config.toml
norm_eps = 1e-06
attn_scale = 0.0884
init_std_up = 0.0196
seq_len = 1024
MLP neurons of a small language model. Each row is named by its layer, matrix (up: input weights) and neuron, and shows model dimensions 240-303. Each number is 50 + 10 x the weight over its row's rms, rounded and kept within 0 to 99.
After each neuron's rows, "fires in" lists the words (lower case) most often at its 100 highest values on Wikipedia text that the model never trained on.

L12.up438:37 41 41 41 69 33 37 50 43 72 50 48 63 67 42 52 51 50 51 43 53 34 45 49 57 42 50 47 25 54 32 43 76 54 37 46 36 56 52 39 39 46 60 70 46 52 44 53 44 46 55 52 50 44 41 49 57 79 35 71 58 48 42 42
fires in: "an", "was", "is"

L10.up483:40 60 45 48 60 46 57 47 66 51 50 45 51 49 54 65 34 58 53 54 57 49 30 56 68 29 50 59 46 63 61 60 35 38 58 58 41 50 45 61 56 55 36 49 46 42 46 79 57 56 40 57 53 49 55 51 53 60 81 38 47 61 39 50
fires in: "in", "to", "over", "for", "between", "and"

L10.up477:48 47 48 50 45 46 63 52 53 33 40 28 50 42 67 42 49 53 57 67 39 55 38 47 49 55 56 42 55 44 42 55 44 50 54 33 47 57 63 68 50 41 53 46 54 39 52 65 47 42 63 49 67 36 38 35 46 27 59 39 28 54 49 55
fires in: "after", "before", "of"

L11.up442:37 63 41 38 46 43 55 47 49 59 49 47 42 56 49 39 48 50 60 54 44 52 36 63 50 56 52 42 38 53 43 45 42 44 50 32 48 50 37 42 60 67 60 43 44 51 31 60 52 42 41 45 61 63 46 61 60 44 42 58 42 55 39 54
fires in: "was", "as", "became", "he"

L11.up540:53 44 42 43 45 51 55 43 46 38 39 58 41 46 58 47 52 42 60 63 37 63 38 52 53 43 66 40 36 56 43 42 53 33 63 39 43 50 44 43 55 45 52 42 53 63 54 50 53 51 65 47 51 47 55 59 58 46 56 36 24 48 42 55
fires in: "as", "after", "while", "because", "when"

L13.up380:37 45 54 42 42 50 54 63 44 46 44 58 47 38 56 43 50 46 54 40 50 54 29 60 43 55 42 54 49 51 56 48 70 55 38 56 51 59 50 60 40 52 45 34 32 71 62 40 49 34 58 47 56 50 38 60 43 50 49 53 29 41 48 58
fires in: "for", "in", "and", "or", "not", "the"

L6.up509:61 38 50 51 66 35 54 37 46 49 64 53 43 47 33 51 48 58 70 53 57 39 56 49 51 50 47 48 45 34 35 39 54 45 28 51 49 52 52 58 42 46 49 55 32 38 64 60 52 64 62 70 44 54 36 45 42 63 52 62 62 44 46 50
fires in: "an", "one", "or", "grand"

L2.up620:49 41 51 54 43 55 52 34 61 59 66 52 49 57 66 51 35 45 71 61 61 52 55 46 49 53 45 51 47 38 41 24 38 34 47 59 51 30 51 63 38 51 53 58 63 61 42 36 55 41 46 72 48 51 52 52 39 46 60 62 50 60 41 56
fires in: "rocky", "of", "as", "southern", "jalan"

L4.up549:45 73 46 56 58 39 46 54 63 53 40 43 66 46 45 57 56 52 57 62 41 43 26 60 40 39 48 46 45 29 48 48 57 34 44 39 48 65 58 49 47 47 56 58 37 41 46 50 37 61 68 47 64 30 52 32 50 49 51 60 40 48 40 52
fires in: "before", "until", "since", "of", "between", "after"

L10.up154:57 65 45 49 66 50 61 51 73 37 40 60 39 56 51 70 58 38 57 43 77 54 52 41 37 52 44 59 56 45 48 48 49 61 33 51 45 38 47 35 56 68 39 52 41 50 52 60 59 54 46 47 56 53 47 40 46 61 57 54 38 47 53 60
fires in: "or", "sometimes", "well"

L12.up622:52 37 47 43 50 38 51 42 66 37 38 61 40 43 42 72 54 41 57 39 36 44 34 53 49 64 63 43 43 39 56 40 65 56 48 47 49 46 36 62 48 50 43 44 62 40 47 51 41 53 49 54 54 36 53 57 63 47 46 51 35 61 54 43
fires in: "an", "ft", "career"

L7.up313:50 76 44 53 56 48 57 64 72 50 62 34 61 50 41 44 53 71 26 31 58 76 54 67 69 37 42 50 47 48 70 52 47 40 55 44 43 73 55 59 49 52 58 40 38 36 62 49 63 63 48 40 44 49 42 58 40 48 55 43 52 46 48 74
fires in: "it", "dispensation", "due"

L13.up620:53 58 41 44 46 51 63 64 56 63 61 60 49 53 59 58 42 53 66 58 58 52 45 46 47 54 54 51 41 45 47 38 46 51 22 44 47 68 45 42 48 45 61 51 32 51 60 57 51 53 71 42 54 45 40 54 45 36 45 53 59 49 68 58
fires in: "was", "as", "became", "is", "head"

L6.up97:39 64 49 41 64 45 66 60 40 56 49 38 47 57 69 52 40 31 38 34 57 48 49 72 64 43 53 46 66 47 45 54 51 59 66 44 44 54 68 40 23 48 33 49 40 46 54 68 40 59 66 52 57 42 57 43 47 51 68 62 67 48 51 58
fires in: "where", "along", "when", "before"

L7.up735:60 62 49 57 45 52 58 48 75 51 55 44 46 39 59 52 33 46 56 32 54 54 48 59 39 65 49 67 64 49 56 41 39 47 52 57 69 57 42 60 39 46 37 59 31 41 54 49 45 61 50 70 50 52 50 47 54 39 56 42 45 32 48 47
fires in: "to", "grumman"

L12.up418:50 57 52 32 51 40 67 39 53 41 52 38 40 53 53 66 45 61 54 39 61 45 48 58 64 45 58 39 43 50 61 52 51 54 48 50 43 61 49 52 47 58 71 64 47 43 42 39 51 48 48 39 57 64 53 54 52 44 58 59 48 58 60 42
fires in: "the", "1", "ended"

L12.up407:54 50 55 47 56 45 68 72 57 65 43 33 41 66 49 53 45 45 60 69 59 44 37 47 51 40 53 55 76 49 55 50 57 48 48 62 56 65 47 61 43 63 55 51 43 52 53 71 36 41 60 58 51 53 30 57 59 54 47 52 36 39 44 52
fires in: "in", "during", "after", "the", "to"

L12.up270:60 57 33 33 51 43 42 66 66 76 21 36 46 56 50 48 54 47 57 53 65 32 39 46 45 69 72 51 69 40 52 43 55 50 42 36 55 42 47 51 45 61 54 53 53 58 42 50 36 34 42 32 42 52 55 50 62 56 53 60 46 45 33 41
fires in: "to", "can", "t", "may", "would", "could"

L11.up140:39 33 47 56 48 58 48 60 61 63 59 61 66 53 54 48 48 34 48 61 47 56 53 60 48 50 53 63 40 46 59 61 59 37 45 54 46 54 54 40 33 44 49 38 44 41 53 53 61 38 43 55 53 60 43 48 35 59 60 32 67 64 59 48
fires in: "it", "was", "not", "is", "are", "were"

L4.up228:32 55 44 50 46 45 45 69 53 49 56 72 47 47 37 59 51 43 44 66 41 32 53 50 43 41 58 45 50 40 43 46 44 39 30 46 51 36 41 32 44 52 57 59 37 63 39 52 45 58 55 56 56 41 50 41 43 55 49 64 44 65 35 52
fires in: "with", "known", "kolkata", "in", "well", "to"

L10.up558:46 50 46 56 45 45 50 66 46 49 24 22 52 68 56 62 53 56 43 59 48 35 53 60 47 48 51 71 39 46 57 33 51 37 37 61 37 55 54 57 54 64 63 44 47 65 51 48 68 38 33 63 52 45 44 46 35 54 56 54 48 53 47 60
fires in: "to", "men"

L7.up617:56 49 40 38 45 48 61 48 59 46 46 43 35 36 40 33 49 54 61 54 38 56 42 52 57 38 46 62 33 40 48 54 40 32 61 57 27 55 57 67 68 38 43 57 46 40 38 38 33 60 61 56 42 59 45 62 48 34 63 57 70 47 32 53
fires in: "w", "km", "indeterminate", "ft", "kg", "47"

L13.up138:63 69 53 43 54 28 40 44 47 41 63 48 43 42 55 49 53 47 57 46 66 45 47 37 44 52 57 36 35 53 56 35 76 39 53 51 50 38 55 51 53 52 39 52 51 37 58 43 51 37 53 61 56 54 43 67 47 48 57 61 29 74 52 53
fires in: "the", "in"

L12.up403:39 66 45 34 61 44 75 54 52 48 48 42 44 42 45 51 31 29 49 36 56 53 46 49 61 54 64 44 60 42 49 58 37 50 57 63 59 58 34 43 46 53 61 35 27 47 34 56 51 47 52 52 64 50 46 47 47 51 70 58 35 41 65 48
fires in: "the", "was", "tom", "sam", "is"

L6.up734:18 45 47 43 50 51 72 38 58 36 48 59 68 29 57 53 65 57 47 58 51 30 48 50 41 46 60 49 47 52 44 22 45 70 46 61 35 52 52 62 40 50 51 46 50 36 61 58 56 61 36 53 49 38 28 44 51 55 58 33 48 64 56 58
fires in: "for", "on", "46", "runs", "back", "graduation"

L13.up600:66 23 54 60 56 43 46 46 48 64 48 46 47 53 49 59 36 56 65 63 63 52 50 62 66 43 51 55 49 49 51 49 37 47 48 46 52 63 37 53 72 51 44 68 42 73 37 45 55 44 48 49 50 48 67 41 51 41 44 35 52 66 37 57
fires in: "one", "that", "several", "world", "some", "part"

L6.up435:54 50 46 59 68 47 51 47 50 52 45 55 42 59 53 65 59 33 47 48 54 49 52 45 53 61 35 54 60 64 37 49 41 61 46 48 39 43 40 51 45 48 40 48 28 48 52 53 60 71 32 51 65 51 65 59 40 49 54 46 56 45 32 48
fires in: "best", "of", "for"

L6.up746:58 63 44 36 52 40 59 34 46 47 49 39 56 57 58 51 19 56 53 42 58 53 49 52 45 52 39 59 46 45 48 33 41 36 50 62 44 40 53 50 35 47 42 41 49 40 42 52 48 58 56 65 54 44 51 46 51 38 52 38 61 56 63 49
fires in: "over", "almost", "than", "along", "below"

L11.up623:42 51 55 32 53 49 55 35 53 70 36 36 59 44 61 47 58 63 77 54 66 55 39 57 37 58 55 44 68 49 61 56 44 40 32 36 57 51 58 52 56 55 56 41 33 59 25 52 40 58 52 48 53 52 46 52 56 52 56 40 45 55 52 40
fires in: "from", "the", "2010"

L2.up201:46 73 48 55 52 42 49 48 69 62 56 84 53 47 38 38 43 16 61 49 44 42 50 56 56 66 42 61 50 55 43 49 54 44 55 63 47 51 48 47 44 49 51 51 38 51 28 48 49 59 43 47 63 63 51 49 37 68 44 57 44 63 43 57
fires in: "best", "art", "artillery", "german", "literary"

L6.up702:47 46 48 33 54 51 56 53 62 38 67 44 48 42 48 61 41 51 54 60 57 58 30 54 63 35 48 42 28 47 39 53 55 53 56 54 61 51 33 48 22 41 59 46 73 52 32 54 45 48 54 62 48 56 32 51 58 47 57 36 35 48 39 53
fires in: "of", "led"

L7.up256:48 56 51 42 67 37 61 70 37 49 45 45 50 59 45 33 28 64 35 34 62 61 51 41 65 45 26 59 63 50 54 47 54 49 54 56 45 55 50 60 54 47 47 37 62 44 54 58 63 44 69 50 48 34 63 53 49 52 43 58 53 45 36 50
fires in: "this", "there", "you", "it", "that", "they"

L7.up488:61 62 44 43 37 44 52 40 72 61 59 44 38 45 75 41 56 55 50 46 61 45 49 59 49 60 42 49 44 59 50 31 41 61 41 59 22 61 24 65 35 51 55 52 46 48 45 57 33 40 47 52 61 48 52 52 45 49 42 31 47 62 55 51
fires in: "early", "late", "starting"

L11.up738:53 32 54 56 64 52 48 56 31 68 46 42 45 62 70 41 21 50 50 41 49 67 36 65 43 46 47 53 52 51 47 42 73 39 60 67 54 47 29 37 39 55 61 43 31 54 33 39 54 62 71 68 53 53 39 43 55 46 51 56 27 50 47 56
fires in: "a", "their", "his"

L12.up69:42 49 41 41 50 48 30 50 27 65 61 63 64 66 59 56 57 29 55 45 52 47 47 39 28 47 48 48 34 41 53 54 43 53 48 49 46 46 51 45 43 48 55 52 46 53 35 54 41 56 66 42 47 48 47 35 47 65 58 49 50 54 45 55
fires in: "are", "a", "is", "not"

L11.up620:49 44 49 58 59 41 34 38 42 46 48 51 59 46 56 46 48 51 61 35 59 45 31 52 51 44 44 49 38 46 44 40 52 60 33 66 50 56 47 49 45 68 46 31 41 39 58 62 71 67 68 47 58 51 33 56 56 54 77 49 49 41 47 77
fires in: "on", "an", "main", "same", "every", "for"

L7.up476:54 42 41 44 46 37 31 51 59 59 56 43 56 44 51 47 30 57 46 31 50 43 43 42 64 49 48 51 51 59 29 58 66 55 57 56 52 53 42 68 55 59 40 42 35 30 32 64 34 48 75 61 65 47 49 41 57 31 51 42 33 57 45 35
fires in: "in"

L6.up108:40 57 53 47 60 54 45 49 42 65 54 41 45 34 37 67 56 50 66 48 48 60 52 56 32 62 49 66 48 47 55 31 50 51 50 43 48 51 40 41 59 42 68 34 63 43 68 44 75 57 42 54 52 67 46 52 51 39 52 45 53 48 50 46
fires in: "of", "public", "du", "musical", "national", "martial"

L11.up561:52 40 43 52 49 49 43 48 59 40 65 47 48 38 60 62 57 54 47 42 41 50 26 60 61 26 64 44 66 52 60 46 47 37 75 46 42 65 38 65 32 39 49 60 59 47 44 51 50 58 54 31 63 62 45 45 63 33 54 37 35 29 56 46
fires in: "for", "to", "out", "before", "on"

L8.up313:60 49 43 45 40 46 53 51 55 53 37 38 55 55 59 59 38 48 57 57 52 40 39 49 50 49 51 53 59 50 52 40 56 46 51 47 55 56 41 63 41 55 48 44 43 45 13 61 38 40 59 40 53 43 54 46 57 45 61 33 61 51 58 47
fires in: "november", "december", "june", "late", "early"

L4.up257:45 49 46 35 61 45 54 55 45 52 47 55 32 45 31 41 47 47 47 64 67 47 47 50 31 65 68 57 53 37 56 51 55 51 41 36 47 38 43 58 58 61 73 58 42 60 60 51 53 64 54 36 58 41 62 38 46 62 68 51 44 63 62 47
fires in: "also", "may", "to", "not"

L7.up739:48 63 50 47 50 55 40 53 44 66 51 47 58 37 76 38 60 62 48 47 59 41 54 52 56 36 54 39 33 61 48 36 58 55 59 64 49 34 51 37 43 44 60 49 48 50 65 46 65 54 70 39 66 41 48 38 41 59 60 39 50 51 53 42
fires in: "was", "is", "issa"

L12.up264:74 41 45 55 56 40 62 45 46 64 70 44 48 47 52 47 50 50 39 55 46 47 56 63 54 46 53 48 64 59 52 45 68 64 42 55 43 42 57 55 39 60 43 27 53 38 46 59 45 51 53 54 64 54 56 47 53 63 49 36 54 45 59 65
fires in: "of", "was", "is", "had"

L13.up73:66 50 52 57 44 50 31 58 60 42 37 55 37 50 52 60 35 45 76 38 47 41 39 60 57 60 59 69 42 46 36 49 46 45 32 44 44 56 46 50 54 50 55 46 52 42 68 66 50 54 51 41 66 51 36 53 55 60 33 42 40 58 49 48
fires in: "an"

L10.up538:47 64 41 64 55 51 44 46 52 40 67 35 63 34 54 41 56 44 44 45 50 51 32 51 47 41 53 40 54 59 43 33 64 44 49 49 50 55 48 50 48 30 46 36 65 42 53 77 52 40 36 41 54 47 59 47 53 49 50 40 43 45 58 49
fires in: "on"

L12.up169:61 53 49 49 58 40 53 55 68 34 38 48 52 62 58 56 39 60 41 48 47 44 30 44 60 58 50 46 53 37 51 40 40 67 49 52 44 54 34 54 40 56 40 44 40 44 41 54 63 44 53 36 62 44 36 57 69 50 55 37 61 54 54 56
fires in: "an", "pancrase"